Weights of a small GPT-style language model, trained from scratch on English Wikipedia: vocabulary 32000, a variant of Adam for these matrices.
MLP neurons of a small language model. Each row is named by its layer, matrix (gate and up: input weights; down: output weights) and neuron, and shows model dimensions 400-591. Each number is 128 + 32 x the weight over its row's rms, rounded and kept within 0 to 255. Numbers have three digits each. A neuron's up and down rows have the sign that makes its largest values positive.
Before each neuron's rows, "fires before" lists the tokens most often just after its 100 highest values on Wikipedia text that the model never trained on.

fires before: "\n", " (", "-", "Indonesia", "."
L6.gate1619:167094138122163107109177158112144116169208190125169163124118168146142147126072112099163199113132132143110098079137165151094133111133176131206106078163091187139119135102126083166114161145091082168143175148120127133078125134129179085160159107146148109113171115107111115212127109113116102164093088127133156131091106130094126160131170166084060124154102131082186124113139138133104138191141189124076117143100094173104163148192138118146102159155178107143151202153069112070102110113160114121111081230178141135123121159140096135140097138113145048144117111150125149142099109128100129093
L6.up1619:118147151155139167136163150174137142111153119132145169167141082199183142179134156164123107093094145109106195181139144164107124143183210131110089085133120140113097154176131151098134175104171197203084117174129097110098133152144160059100131134129144129072134072126129208192111096158157122092121142107144156112153093092143125140110139077082127125081102106150117148087154146131152117099135120141113141143201177130135163113105082116076149162100064112125135124147151162107130128085110144118092142106135096121082097119108166145155138109113098110092102132116090124102095135188137119130
L6.down1619:145082101130164124186175067169106155106107086180119162163102069104086119138168130098139113116137132129104152169144021144100119106172117079079085136132145160107151089108105173052138094107153154133127136152132167153185143180143122157133143165121101165127106119147153133116165144153112124076132092134135110154161161171109113122143130114160106112107098083154151142149153144117138117113165105163145156194137151113122123151096126144118136140095122105162026073142096106124180210117167106159099129134119185133110095143113128116090100146128107195178157160100082113133138127104141148100

fires before: "\n"
L7.gate934:062127139162030106151074206107117175073115030150211107118132102156135111088161090119176130139149156114156111118081130067075119169120150217080103187132173083118168121118157078201108069108131099151127148100153152118154144078180113115153096140167141163117123114162081143147091155151111153118129114167143108172148141124121127078122144174178148090100078131144118060116073117126133122126149136148125045173103138129181189153153100135168132182125115142144180108104115141130127147171091153107125126207108121147122165138123095066143154102107048139104116140150151157089085113150119158134
L7.up934:123082150159155154123117109084158117176146095147124177167155154159135107210120141152137115182099160174098185137099075111200111140162095130128100140130113117119167044081106129142141150174118065166191153155155060070102116147097128159124125141143117135116084106143118133092159146136097064092138092172118120126151144144135063128069128091118150091085164175151192149157176083164183174132111175114083129107085130105142111146103178126145086139098094099107127175112124163134163136167073165147117122115091167102150132111122133102104137133089127107160111114144127161104147209114143170142
L7.down934:112108160136093110160135199115134140097125123123116143121109124175169121110116143190145175130089073107163089116090155174102101144093161148118157159094101121103089083130157115134116177060192136124134134071099161144146164098116131111147097141111117170142115122122119089121040107172169122136145142105189133109185135125130150162121136100135103158103134114156129120094167085166177121139118121141148123174145120144167207144139118133079145158096153120092099056161196118122149004119146121086107051137135128134153173110130121123144140199131156098144133106133165083163172112154115120108

fires before: "\n", " |"
L7.gate92:127175104164095148059138146108179140078076115132151138119149092150138102141063144149135151090132189164125118121113110150093122049036172114083148152120133117138090092158158166117128152082091128139116169127175143158128165147126134126066163155155091114073095161113109099124071079168176112119092152148129131187102110122136089112167115147099149086119142118159144142091113145127143131205153121120112140143155089112084140132178115080119102122211128149197133151060138116097160112130151094121072151165077163162067134167086113077143155117151133151149085134121105105162078158168112178125
L7.up92:111094205112103110116151119095196095147127126111112137132150083112121169121147147121065107108093124120178108159104164142150214103153176116068145110085103107135109120075138183188145152109092088130127102165080131147066196163131075161092116144170168161155119169084073145136107123156136132080161149149151157135166118208095177121126137142106145135131093084104108130135151172170183180130063103163101162122121145128118135119153177094126073110130122084109134132089106042128195085102138076135094110149130184172115087134133116137135124108064148115121107078079126136204103123121129122087
L7.down92:185072089118069105145135130153117098118049104078142153094114114141171123122154175088200117162115111087116120134103145104172142109120158104104083117133111118146173107177140191122144101152152106128072135139144149114138092172085110128137165117193062096138145122115091151178157168112135082117157118154064152140153081090120123133096168144134075083133122131101161113131108182083139125132093132118137091098150186119121144136114113105123127160147103157156096117109102117133165255135136126138150162091100143108131123146141084154116190142081114155029107115119076160165147142150131147105

fires before: " of", "-", " 0;", " (0)"
L7.gate386:111173118134096180094142098147149139127065176164091131172106128129126121131144178115132103164077110180110207208171163162115145131105114108108119173132077138126181133125140118101119156144080126125123174097153067146105118123099125078143113145182072104183111153140036164146102077130147073158083156157102158168096109113119206107153117137077109143118154129126115147122121123155106167095125135181157169083137053150175143131142137165119157080052195085130154080088113077191128147129152161138092201197178107147108113148104158110114116093146197085167135111105147147117132147168150130135
L7.up386:154084093111127155154094136110101131093102108144100158134123174108137097070044116124175152085149154092135081078116079121107135152151157076102135137139121160123123121090080055146151203129095113094131072178124130139101107141115136157170168157135110127073164109052170166160126175094101127107101150106165167124111127089150132152053079110085120081173151174089167143155170083088160128118153152079128121122126102141118099097091116139107118142104109161142170146110097168124068106144145130172181156124046121098130105110117173161109110212061139119095137041134144175137146107122084123122
L7.down386:105068135140123170132146129141111157038174112094157114133142091145119180119136128189118115102176144131169203118115131186103108120135116171105121128067107096144168132145152114084156138067119119161107152104115123123092130119149113136079127181124094150190153125142139154173125139138140137206188132155082183122129118131123091113131133116056124130166127099167140134178091147179116151072157206089094061167131122106165122109099145180125110125138104102117074158159152120170105158161094123156151159136173098142155157120119149138092151148128140104131129205130168177165093112113167073096

fires before: " ", "\n", " |", " Informal", " 3"
L2.gate201:059137146133135186177210140098126133112136124094206236097076122161166117113149148180156143145128195166153136135152137135116143138126160105137115130159123092140102127054136105183111106161130101078121125144187140182139110144083138209132155183106113142120080065119156190130132188099098091071107142087150144173179091094093149117120127126143116107100114092128081108116116173060145138138133120131139241161160153163119137159095107064116104100163105160129125145149108119166156114165129129168108203179138073156122116160105086107093142084101107130185192106110092172133095157137088147119
L2.up201:089134135121097106093071072154172137100119087138147143133078089090127119074101152145116102126097145142101117092127108103170079157101141124143105147168112099185162164179146133148037083214185146120153161103116144117122101066125194150131135070172132056136106076107193135114080133104120141099096087134116144121140160093125132121128112186171172098108143050196195180146169111153168182115102105151181157119104078103131151167215075117147115087165089135123135104171152143143124145119133167175102154135118108149101115129106079115114121109105079116189127164150159111069116100102162118158
L2.down201:137176144113151129090141152139135106072104124135114110087134125121115116148185139095113113161108111136144150108091154126183110158092121169094123134143127128128164102120090116131141122117090134136074122119133103150117078074194127135172135080137149103090144148164091119127181146098165123119128075112116062128072123186174067133180115084102133169120122191174160109147145101078090090068068098120094145105136176167138157068200122123113205126130146079126123098150108108124140216170113114125148095158102167130126092125124144200104136165084084207175124134150112146135156143164119083188

fires before: "\n"
L6.gate1485:135109160160124075116147103098174135149179087179149108159126090127110149147116098129200112183180114150126150155097183168105120114106129092090097138127148105100195086139126138102149145160152111107127127139106160169145144127112076123110098126135167174132144121133139083184141148088141108103125116149146146160146086146152202108123107139134111146098174085168110147131135110110107147182149164173088100182109068154186125151181111049169173077155120123140127125128101147138144145105100083154128131146079142107072071143089120147110115173116151159111102115176137130113088133107162124200
L6.up1485:135115154155066170089149133154133128077106098185185130085174161088166126161165139147125103159135117123111105166091121094117045109168154116103124159112119096132117076135176111143118123110098147086118121142091153111066065178097089111118185095134108117114134163134076163116111126104169116121075111142082126129171090128087130094109145084190131098114114156159120156068131136128100131133162152117154090124071125116157138115168056068093152128165165142147149104124095169103100145136100116073162212118126171168066110138114155140116093048105134135088132082131094104104090127131122097140
L6.down1485:147120123107188141035150086121150144107162106154154103157084127092193126146097157151135123115108148160129173140122151148143141118188162127167144088168118059113092126112092137094152130150177113141140122131156111108114144125072153111142119136059106164118130137134111112077118065045108144102096136130121141151110132061134109105117107110142154102111152123110204153145104105080138147114067131150125069154174121130078129255161114164146127104103150061084155147125106166154162194066144095144168116098091075114111082139143089125117139131133081134088117128177143190119194071115101113141

fires before: " |", ")"
L7.gate185:147150172078123172066134084105134127104097072114192101144133090119124111129070115159131130131123147151165129127107122107156113141179208146103082171121118094143155099124117079099141143118139115136121120163153070155052165160150110059103139126144172130186127119159103131145133132152155072146114162166084081143104122131112129111082151089128102082121122113094104112096113141104067115100116123155107121131165156091121199150115149119146128123160183126101136107125117117139178132168069102124049179118104141165071105100111045175138092120136154131078112124166105068126095132150125183158
L7.up185:165105107110081092137151170114125123067084138163128121161102033149180098179029155124137119084098139048116117114092108135177163153137115136138102094100160168162117134176125153086065170146119085125148158108127179201075135083176099153158169093105131078051104109163134089086155156133169105144066148120106076110146101088135143132183177130160146171153096127145097125154115126105141065153104174101102128170115098183080103108155129119170119163179107118162140078160107119125161133151117112134082122077174163094144132107147106061097070104135161116134100089112144080128125134112133114125
L7.down185:083142115149166132114131165175111192104122105113133132187135158135143095124098158137153117102159126134167104129055152161136132162124152215162113138150109137155133128167099081084120106138184074150185180156117108178118151143187143148138177069185097084131126131172086131189123146188145128146104202128120102101100155104178145146121162070120133073126131108169186106121156099142175157089086165145088131134126090150047123107150121181116107140133161111112121137159141150130165132127101125098071106065196169105126101130128114082079082154109141123107162075110147116097092131120129132149

fires before: "\n", " —", " ", " -"
L2.gate1449:116138104196149118130103137103177121154061101071167092101093170100103096174145153141127152135123111129191134124140156129111125095154110151141093087140157154089151145180099103073202120143158145146078124172126101087168108105072136125125125118137174108173191137122130144092114138080054106062059181143105139148143128168112137102112167199189124098104026116198058109175148155138141105137115152084198158186071134148135138108091126129120135138134099164170132174127105126108110081117091137139096128092126172119138167168061136135120077110164120177099160155163133124169167124164094119159
L2.up1449:100129126169111197134176104102136135161060133130121088170131123130166123086138109095133106177147146143112126111135065116112077121196167167097147136145124135142175139127154188166138128110136138156077114129077124147138179129113141146162168134122144099115136115113111078117106211082119079112118131188131118190157202190180131153106164131124160125083104067133111111179147106165158154177111124105119165086105147141064154139127086216114159193155134124133147134125159141133128124109119139209108145102119154147148135086113098085143153137130164048148103095150164120152213117083120102123
L2.down1449:159107130133100121169147159112161138107113143144097148155153169098141180181124122072095120144101082194113134120098223121107094065116154147134133146158065147100172148131130103161119129147106160149100132092105136141099163091133094077112125177163147153143107142116118086079132115138142070116125138154077146106092153132094166173239063132149082143171115107108103108098055117072112133107140000144106125145077093152131159167121132162104179172092104144145147119100122122143166178048111139144152056067085128100065124099165137126062155163144146074134106090099101128171124115106133193121

fires before: "\n", " The", " He"
L2.gate912:126136135126157157119152135174161050201086118131113181072047131150091158155117120135125157142131132133132147179181161058112154145077141173126152118136154144107096119128079023196122163098115091133085158112128125144076116133143152116133158138106122096101168121125138164170105125132118073138084101100125100137080134126073089138066148112122125114089174147197170137113167111119114117124093141112141149104098099098109143159107137188122127110145164184177137165160184115131151114146047080109099179135145089109130161142116134100153144097181202115154044094137159136109120142183155164127
L2.up912:106181160118144155124154100116118100115110173148090159140173122048159101145128066130130130109147113136107136108095125143104129128081138152108097106083212135114088198149156158156135089124106128084082096120088120135166076212143099057090136197054128043042149143104112112160099123179140123129125051082141077089174107103140159103118182155161119157118124116157148080134154149087157151121126133127163162170105143108172172085151108102131071154140112102155147087134147127168125143162163112192095134063130204188109116110170100139162116136146135093120180133143104080130109138157130150163
L2.down912:101121120189159140154149120094195047154154161173093090120106098184151111183147137082154105118131161202117141154112165136135163100104106101139086142105072073147092117128142168160090124146101147108072124148165149155095122157147146125095103145078111136165155118053166168145161153105199139134158116123080090141184184120150129114125147144145121118150152110065143082168125156161156075144048119102154128104152115098107108122136132146128096150137200218205111141135217104121072238134083145125082217112143107163077147129105123153167104134123140123008137136135169181126110081134154110109

fires before: "\n", " |"
L7.gate1092:144097147142116087072111154118121136128137059153127151112104091122150133159142147091116176125112159137118140143127152071183114080135119089075122130130107066141064102068146157157127173155164121076112089124109083085101080145101130117138136153145152125120178099154120070119149113132166130118166149132097162134100120064112131174103062154155102105140122096109091168139108139152130059112175156165105144148091138116125150137144082038145109127107139108089116155134194072126114120127114179145140160113146087092149138117137115078119126063087199115122168164114080155109163153163127145103
L7.up1092:148152100142146050123139145109186040139145043134160180158209094150107164142078152118159147115142111115140151139155209135175139114103124151147115156149148128150185170112116138071164109105160094183136157127090099101122151117096093090161148131107118170157126097142160103186116124135151097081096121146167173120181155113091114121139116112132154171101108195119109108131159106040093242107194111188119083164146109109074148181170129085123102116163130133143134128098108160149155115105157090142185161170110143121174110137176030134143087106153173162094124123145081071121119124095107129146
L7.down1092:104033075139045123125098154120118171108013158143091109048102114130153104160146106108095085132126177155103128076148163092133079110151137153121105117064112093207136111142138117133098119130155143090098174160180146166137094147119139137111173122145125133084182105151129135142085166049118157126146141106088130127185093076095133111139106118171153130104096117132153136151132117119139077132155118107193153184153107133125039198170098119123129104127091105075144166154159105084109147110095166063153096138127101148126086124105155050148177128116076083116133192097108153130128161125095112090

fires before: "\n", " He", " The", " It"
L2.gate222:072126093158150156144200147112102145110133113175082144111127137128131171124144078096150144122139111139132112121150173121122082110172111130096107191127176087121117142110171141138170137125086111117131141129136103135136144086110152162208095141094069127126096130152172153152129041129086123129161148108172185145162138123153176187122061132180124112152131114126157112115154103067154084131085140127140105151085124171185115178095129165110099104168093151133128117133117136092062141132160153110179156128164094101091117113134092149094137101171139187135177142113100167125073152198173107149
L2.up222:096160143125151105167126149116148104145115139144099103126135165140121094185142151141130228144109148089107106111118164118166069076187157162150123103135136139196148114124140145157151116143158170135175060141093101093089145205124103062161195072119128162160100142097149145132153112180155148141107070148146163129109176062174098093107126120142113184150142145088138056082172131215130120117131095165146146116135077089088180131170157129151161104133148120141160155127166113137188093098133140122173147131141099109123106095134103175102147185130110097102199154109095016150165144133092140099
L2.down222:081083143139083115087169163029126084176111094194159138103128109137115125134121107167153114092108159096110170106127150067118190191159145099126096114158114133129102109107100111083142119133166152151078185097123114132124106154131158125135158148115149113153126136106130145132185130121109117116113097183091159126133156145122185137124199096130218124131157158088115118151050143151105142061147120091111156084073165110117167169142151098169090189133124072133076115112072150143196246124139113182091129077147149199133158082094177132180139130117101162113183090142063116086177108095158178105

fires before: "\n", " The", " He"
L2.gate1454:097166138102141164150130067106092079119088121147117142120107079123178162147150155135160155150157146158139144146122142129107135149079190107166162117102127149106100159107112120117142132112122119164077139101166138188096105116166155099094132171085078109148115123130196109178120165232145081133097086141111064102161154136132120124141185115136066125214146122126129138112158159071130134128100144096102130205080154162139145146141104115147134152114141128106151167171095128096058133137142083101116100077125091174124123096106158099075122116113143133106121102111137118138127137152052114123
L2.up1454:102115155120177171128134116121165135173066185134081141068068154133129110136149154103165145110129111083157084132150096122159109078090128126101094140118133129168100136118139117102130131131062136127098034091131142143101067129075096062121172195090097133107121165131087152085144088150123088117087072124152110168153162114178146122067138140137105169194118176182126119156137109108103100098128147141134100141110114143081142124129156124103167165157106152140179105157091147048135094114121135116150125130163065146089067123195181123144100104140165080186131158143096152189137175122103151210
L2.down1454:109099154146127104144169113115105136159140131168134116159139098188161107126107111110154161118102109125099116179125088122092140168111123103150092123159141197137129191120091098201178082138122123109088145149130143126075125149121133157121154189195083128124157135039134137112130153137126134182159083121123130117175079138133167135167167124156104132187160128162104077121133108124152074140121099125130169110122176098138101197181114123141090192133150185095116134118094166131152255084107098130131123071129113148147154094094125131110108124171131062162144055113087110109143157126183163099

fires before: "\n"
L6.gate1127:100109158158138190103173127077118096192162157165110130112154055102165140159161139143136112120060115093155114156157113142109125052160114138137096173152145110068116127137170147134144089036119156122114138099097110162079131153133040141147157157123138179147106072098143138164109105155082162155126099115081107147136143131121115111134158157101121129123106038119112132147170121054103147136120107126124103108162104085138127162181211154123109105124135148153097151148132102133116112084129115106114104053128093191141096100095130143121103121131137097118156143181113182155121104064087133181
L6.up1127:067137118075144123138142133132154100095093061092124105120097086075174099123163145086134127172151121162130068057079161132134132080160125123138182085149084191143104108070092140078128137128077128132120147182127125124139139141170135138143139057113126189086074133145135100170177052125087146132172176150143156155134115148115121136083119126188049156155168119161136147112173117123121149122125196095103167139097156170139065151189197139148087166167154095092198119091150156138120131116167164120129105117149123125109124105101115151155172089086066141128153098140133109131105140056185094179
L6.down1127:135115120126174121156136099145106094180119106112116102133072085085108225172099103125129130136132134117163175155146117107125101122118108152152082062123107135204108089106165113165152136178119088117129109132181121134164140121151172116122149110144157127104090192132177110107130102098143179108121172056156095127104147172117070150095187123148133106161120108124137133087166136108140106070181126118151148177119148071094115163140099113145183089094089113148154139113142133121087110100154159135132111129077112148186170150157107161121122088129148179154126114104182119097045178178124203116

fires before: " by", " |", "s", ":", ")", "):"
L7.gate145:178116159123156139164101104118130090138173160125122138118093150082101064117128085120122153141100101158110124083137142114157163132085159142058115172095175161112141095108092147144133211094140157156128173138105135076138116138179163098117172136173115110125157163103103079150100085088122118128081125087079111150046169152153149074108131143150112116151061096159149144092116156115099131202110129068133140139152188119078174125159129098129149134150134136172124158142118153111156077124085084147093150152185161104137088149120103096188178117148120145184093166117105159080158136190113106131
L7.up145:157063137128153122174100073042111091178161120137153151067144157171129158055146164128092149106086126159120093101161140147030153095108085193137114189125134143109120150121109128155111158151130115152159050094134128109135179119200155135139179175112158100094163087102094131140186085096127135148093115103083104135108132182141118086110065151152130130156111124137134140142124151166119122154150113157121180122153165091132156161149145131198128116115124112116157136133122157138150117086110130115172146127136155159180080081093156144107133157099135123124112122135113126095122114127075125082
L7.down145:114045158121149101175130097169093162138172095146132133090150167131172137101134109120108170088138125089125163204124156104110144137097103168152073169093100128088087139136131157130108095095100126134148189064106122138129090173134196167138181146194147162101141096098093116152162169141145173155081140117139135143096162148088113161113126092087126140103096130175138078110085099108083160125104138111108165127127118109173113151139114095146140119120135153117116171141155148100121177132158167135130145088152146149108109149106161158174052097115125126082108171137183142080170152119136162147

fires before: " 0", " (0)", " 0;", " Apps"
L7.gate129:140085147159131157177128097105136176135105106104126152104111130118098134133089089127145156166160106135125148073099189089074144151089126059120189164101161089160135104065102178110111118165136132096143199109130143124108143028078118087176140144134147124078159134108073130126098146088153132101160123084086134139202170153140146164110167135129126144112116099092153137118127077108090128129127165167134135136112160155112190150193130119088131139106110143202159120177148122158123079110147137115100085149105157122137157127122179104133104156115113099147142126159122159129162097154151149143
L7.up129:125086118152140057130150139110136113080146125129120148155191164108102173108109125160133131129139146116162178084123181118124126142160085147105132156147145149164190130125127099081093126151169133161179085128143089104105207093117107147200126120108111149143092070086179114207149151134120132094124058119114110115150116106131124138141116135150130116115136167141137146160066113076103087109080119123122088131077125168104137074076104137106124145153086152131145112086114141100080087076119103095152159110137100116152139153156129133126129143127137131078155084169163165119104028132089195114
L7.down129:172116118126172119107146174103121115063122100151147111109244174061127183106184115197125146072100194120133152175119123173158149066117056134126149110111110150135120141144161120097080207158179130147055125108120108096082111173152197151154139181091117090125060151138089125172152133121129149111173111090173018101132069157123153165116219158103089175122082106143106114150153094110109136128166092140061124101137168133179110162110104094152151092118108150106122143131108154157133216157152138152149136181155116151121163138120131142108152108118184105129167156155145144096131136118100149183

fires before: "\n"
L6.gate1038:105114106155119107158156160093093187169146126149209134126132136127141133137158173135153133151106114148135140187105113108095173170093121141122139183125127117113110100108152110158103113125161129089142124159099130128114173078070137157102164098100153118163121127088126070144125116204143112106073168138118164211058083111116040143127151141208152138124114119135186126156122122164139102130080147073150142121100038173127134142136156131157138094072109114146145069154115126102128118077126132121137101109153076149088119150099159092067139118109097133111180154151183178170096134121136128113
L6.up1038:103070122137104136076087130110193132057164122164133160169153133165162145192084085110145098142142135133156134119138086149154073114133126150100147130164108128107148125080129145092121074125095134168134145162191084115124125123180142141103056156158109147178104098103129161084162081067109119161132098102158056094141112148144125161130136139072110171134111115180078087096140093154158148118144101158166187144146171156121120131093132098142096159194152164083151105113180137126151113124170091129102110124145088089152081130119130182126117109140100094113182162059119177132142136149163145167
L6.down1038:153135113127151091060201143084162164121142108124107157182094169127090154164086135148143131169102126151111092158149079098155107108106228092112137103180097106149147099160113047167116057091085106154142109127163041125078159136130164166114062161181117142121142107103171146130132072202182138149112074148125106090096139119103140135095186126178150118135128121131149169058161067102128126088092136150098106065139113103182109158054143159114158052120052137126139131152189089125097095099153133101137172096099118145082165112108124092141111101095088082109130130119105138080161091099147144103

fires before: " |", " −", " ", ";"
L2.gate983:093115139161111143141089067165163116117117138135154111154191165153148189147120139128148065135143138116159118128086120140136160142133096096218048132118133129083052106115087110129132153140152088135105127113120117132108170159130159195129055072139140132175147156127122163134164144121154141115054133145083093086133137132138114107118153093121109076140157153133102121087152140169145135184168143094142135095090157163106114152160144100145108144180122211132170146137135145133159090128131090150080113099116201150125181193151141078132146135141072112121169148115129100045085122083133146141
L2.up983:087110088153169044154160128125127173090211135159166148080052152172164120129082115111114048111129074116099115118152146106138120105139080175140084169120136096138123156160126138121121134131143069100130134121120085113092178120152089127104134138109127072112193181156147168153107118115102125141096123125159127117131180102131144145137127084153071100150166179152140084152094148099091151113134119127152151155124136168126126162122111150147130087191120211155161125148150085086071114150158094088097160133158143146133170127098142119103137150113101061117146138067116140027107107139088084133
L2.down983:108125112146133151160118130073118162114077125124142163201142142125105166164127147104139134160147140139131101129117220172172164139105132126134126095122145110152172143198126059083157141145197124103135173107113162074136167158153083127058124109119124083132077191123145095089175115132144072139099113207145117108159142112156146122151111117149128114124102147146143104141148172136103141063162056164113137158169140166133113066140126150135109123180116148091134137080135114137108255150122140114112143017160056148096100133150196115118114132120130153152130117108142158121109116156100164141

fires before: " |", "(", "|---|"
L6.gate858:194144142130161141174087102086085130142164122153119162150184136158096154094111166137107148112114095209140144127175134101098147087118213085142119177157126176132154149168135140172150151187162083152105115097150097101114149088087145100055102151150134093162135098176061102102084111178150074104073104113105171127148122116130159118091102214124142098099075115085106132108111058143173183108127181154166101154190145184118140184101143113175159073125142106152125127183130158132189107109150127110120149115121131180119158156100115095180080119147165098121095099090172156103157112120127132148
L6.up858:170110145145040080171083115058085122139123084172205112111048082096168153134097106143151160167099089155141126157138154090160187137080068184177123157118149142196101081138124137128172119161080153135148165129108107114078194156110150109178138126113177124029109115169095115117057144143073154174212123126188093060047149194143181101184126123131176194095092118181159157093143121160145141091136156125119190090137097133088127150154143188179137107114159136105168147115157113171119124167106129122118163150164190108148067120118123137142087176113125144156125118119195154163114132125161156111
L6.down858:112092119125106132184143141121065112137126105164136066115120081169136136130177067110122155123082155155086095095070178124133163152069106124129101144088130135117116159078126175111195109129134143171192134128106187149139122174088157144139205178141159078134067127163108183167117044081063189104173161095120166127110133156132148172165064113096136094148094129133123131134140139105159135157143156182150131105092145146196091150142150167149190187146173103104149144106179143119195151159162094113143155070174125083107096118115089078120137086058076125135128074149112179147127175127126097047

fires before: "\n"
L6.gate1466:072126123131110126140093141115173094180138153190124147080093102137100178062166132069165153119124136145150114124124152085183171102154110192166123128144050085085165123119188093082144091062133141177133149095089178155067147157134101096084159172241138051170126122186154116143126151144166120130092134039208183140155118134129175115077114120164087110130084149112092172137126198137148166107154155114086105178070094104138146155167120130112171118174137115112136184099138078080135125117088079135116140178115144104079060159192098042111115109154094127146122072106123156137115134127133153135
L6.up1466:142139142106099153134146194183115144098137201157186154085171158136176157164101092156147155145176090109137108142124104088097125150100126121126082115111125127125099121145085117142144133144172107204051127202162148092132154164069115151109105109144054137123094100118097092144136156104194162100142182143136094140116124127090087075143147116137134112096077097146097101120139156096108128154176127120152129068141128124204163153144147075112174151126155098129131178127197149115118151113161129123122185114113098148188149128182116109113091082160107131131119162087139146129178078158118175155
L6.down1466:146107170120115145150135144160115110128103083161158075149122107133095125166132108083117192093147134163129125125111121122140148124169150127082132126161073125118140125138092169184166112145142099137107101071123121158174135115121140121099069072120081099080110130143150107089139189089110142123114080166098069077137111136107115133138159070111119063110114088164145116108128103134139126129114134116164124115110156235140170200119126144135117112063100139125152096047093075130153237148111143136110131158098124107136153077087179115115122153136107143111132165112097220136091131090175148129

fires before: "\n", " "
L2.gate1685:071142157117159125126155125089137118152106112134145112135143111128180148134115186124201155141143111134074141106149079128118092141115048087108103171117135078127186166068114143204114174116139185117155198127135110133154070161112117121177156165123161092111074144178196160118211121104121164114121126136101098135128214158116110075127104139152163130213128111108169150115096130109082140110171096128123156077139128152142126180059099126134138120114142150041127150139154067133087128081128165134133130099106098108109141164135174110114144106082115123144137138178114094075154149104164110096
L2.up1685:168115134130151142090172129125104177166113068120159099110190096144091118157101161145089145111082070073165165131152090111081125114130183160026128115141094129126158088183132175144159135117110103144124131139139093125075147128103067145164108148157071156111120078115179146163121102089123092040140108093168120121111141126112149123136145215150122144083122078133077084089103155188102109148121136101159157196110124167146164144122100093134179113084117115098113099109077177179124125164071112077147118099066113084200123107144100120115097152206155129091148134138164020138104085122099166109
L2.down1685:096075161169121150149135111125147166110096044160131110143127109124174106157099167155096124098080116119099117143154153117155127135103145086152111143159102134134128119110147134171138165076145080141160074093104163127030065105083161159071161139136136081153109136120164166162151173064131140143166125126147143068129133144132138166109199156117155178124204139153153083151109119085138159113093093133160157116099169124162108122161121143161110122077116135105128165086163162113120120167169135143094113102124146184186089099140111099166102140067074063133067131102091153112144116123119182114

fires before: "\n"
L6.gate462:115158151153170167097147185057111132110140147158197092107140117151057171109117125140150090074222183152068107179169120114095142138078152133224188123107139080090151183084079114123129086111199145157117171092093098111115179110097109077116112151133196137162056077180150146135147131125073179089155119126083128097115118194105124110091136153142096114121163105154167112148126135095137116120183115135167117113144111131122150156171125135160112082160113133161067091203161152177140116103104093173129077140166108099149098167067122146078125099109076084158155106122156168111123170091143165165
L6.up462:105102089144083179116127118142086110113126134142138166142128150115155132088156115189069107097153138176099196157186095156069140100095148056092127151162155107119150136112138166109094095088083130179119117135117082164156137109136142128080146135090105153117112125154136152093130102099101149046107113110124114120185111116099090127109104135146058185095126156144156182172172109114133149132151142105221102112111184075125117178151161144172063117123120131178132172120136132117103130143099094116117104118147122167126132101179091111141137129122123122134155102068109160180158130168110199157
L6.down462:112116146174143199128198075049137130173114071103171145133097129125124165132133183102120100125158114101131101178085140106135133152105152092093093111148104108101083153134104146135146098137104046146088139130123160155117151083087140088171158118155123052118079089125183152076153094076124140104136088170196126090168112113085104157148125160162105121133080153118173115157117084140158130123115135107120153086158103168145127173144177177059138074051119141139155061097105139164159193175085101116128068121132118174184101112146100112125088101137142145194128156095089100163149195119155184182

fires before: " |", ","
L6.gate1091:167136091138089105088101135095124126075114144154126101114140107155141119136111111127146120115139125174091133212140147157108144116150123100111206148094091118115114122126174155147122099142116122146136159106150101167061138069125152120165128095128127139178123135177118086142137109165093069159123152176043131101058077158062060126132121129103070166174196154082138102171161113127149106149083220177158156057102091118076206130162149140143153160093128183154131097073085124158114092164096091128107123129130109117126118127113071105104150109102083126137092181102167112091093112123178179139
L6.up1091:158146131113111137108151147130170149114122122167113128151173125141139094163145163106070176152134115159112088136141155135056130061120128128105106099101135168103081117114119076142103118163098128111117102154144065096077149111174037146083157149144123155140084113155089087074104110143158160120181132155076107108100125176108148117194135119104083170094097142100131098056113105119079066231078162091161169112156086104162107139151120077189101160123181121129124192050072068127106133076134124066075098108151058074171182117146127102084147134097151092116115148144115096128132114128120111103
L6.down1091:145153148177145117110122138114156152154106125151111162106103173147159102206131149103170110153126104123168087118126127126104115140114159150103108153186065122123131055157094140140107134197155078089119138120157201109091132119151170132153122173086078156136182111105161116096121156104152147092148133127131139123169140108078178090134125151095108107095100142152124154178151104142186145104147172123177218111086123103084115116130086137124116177113090156139073111168057164136123123164135126176160120108108082128129117083185203147109130139152080151148165175196090118104118125101117183095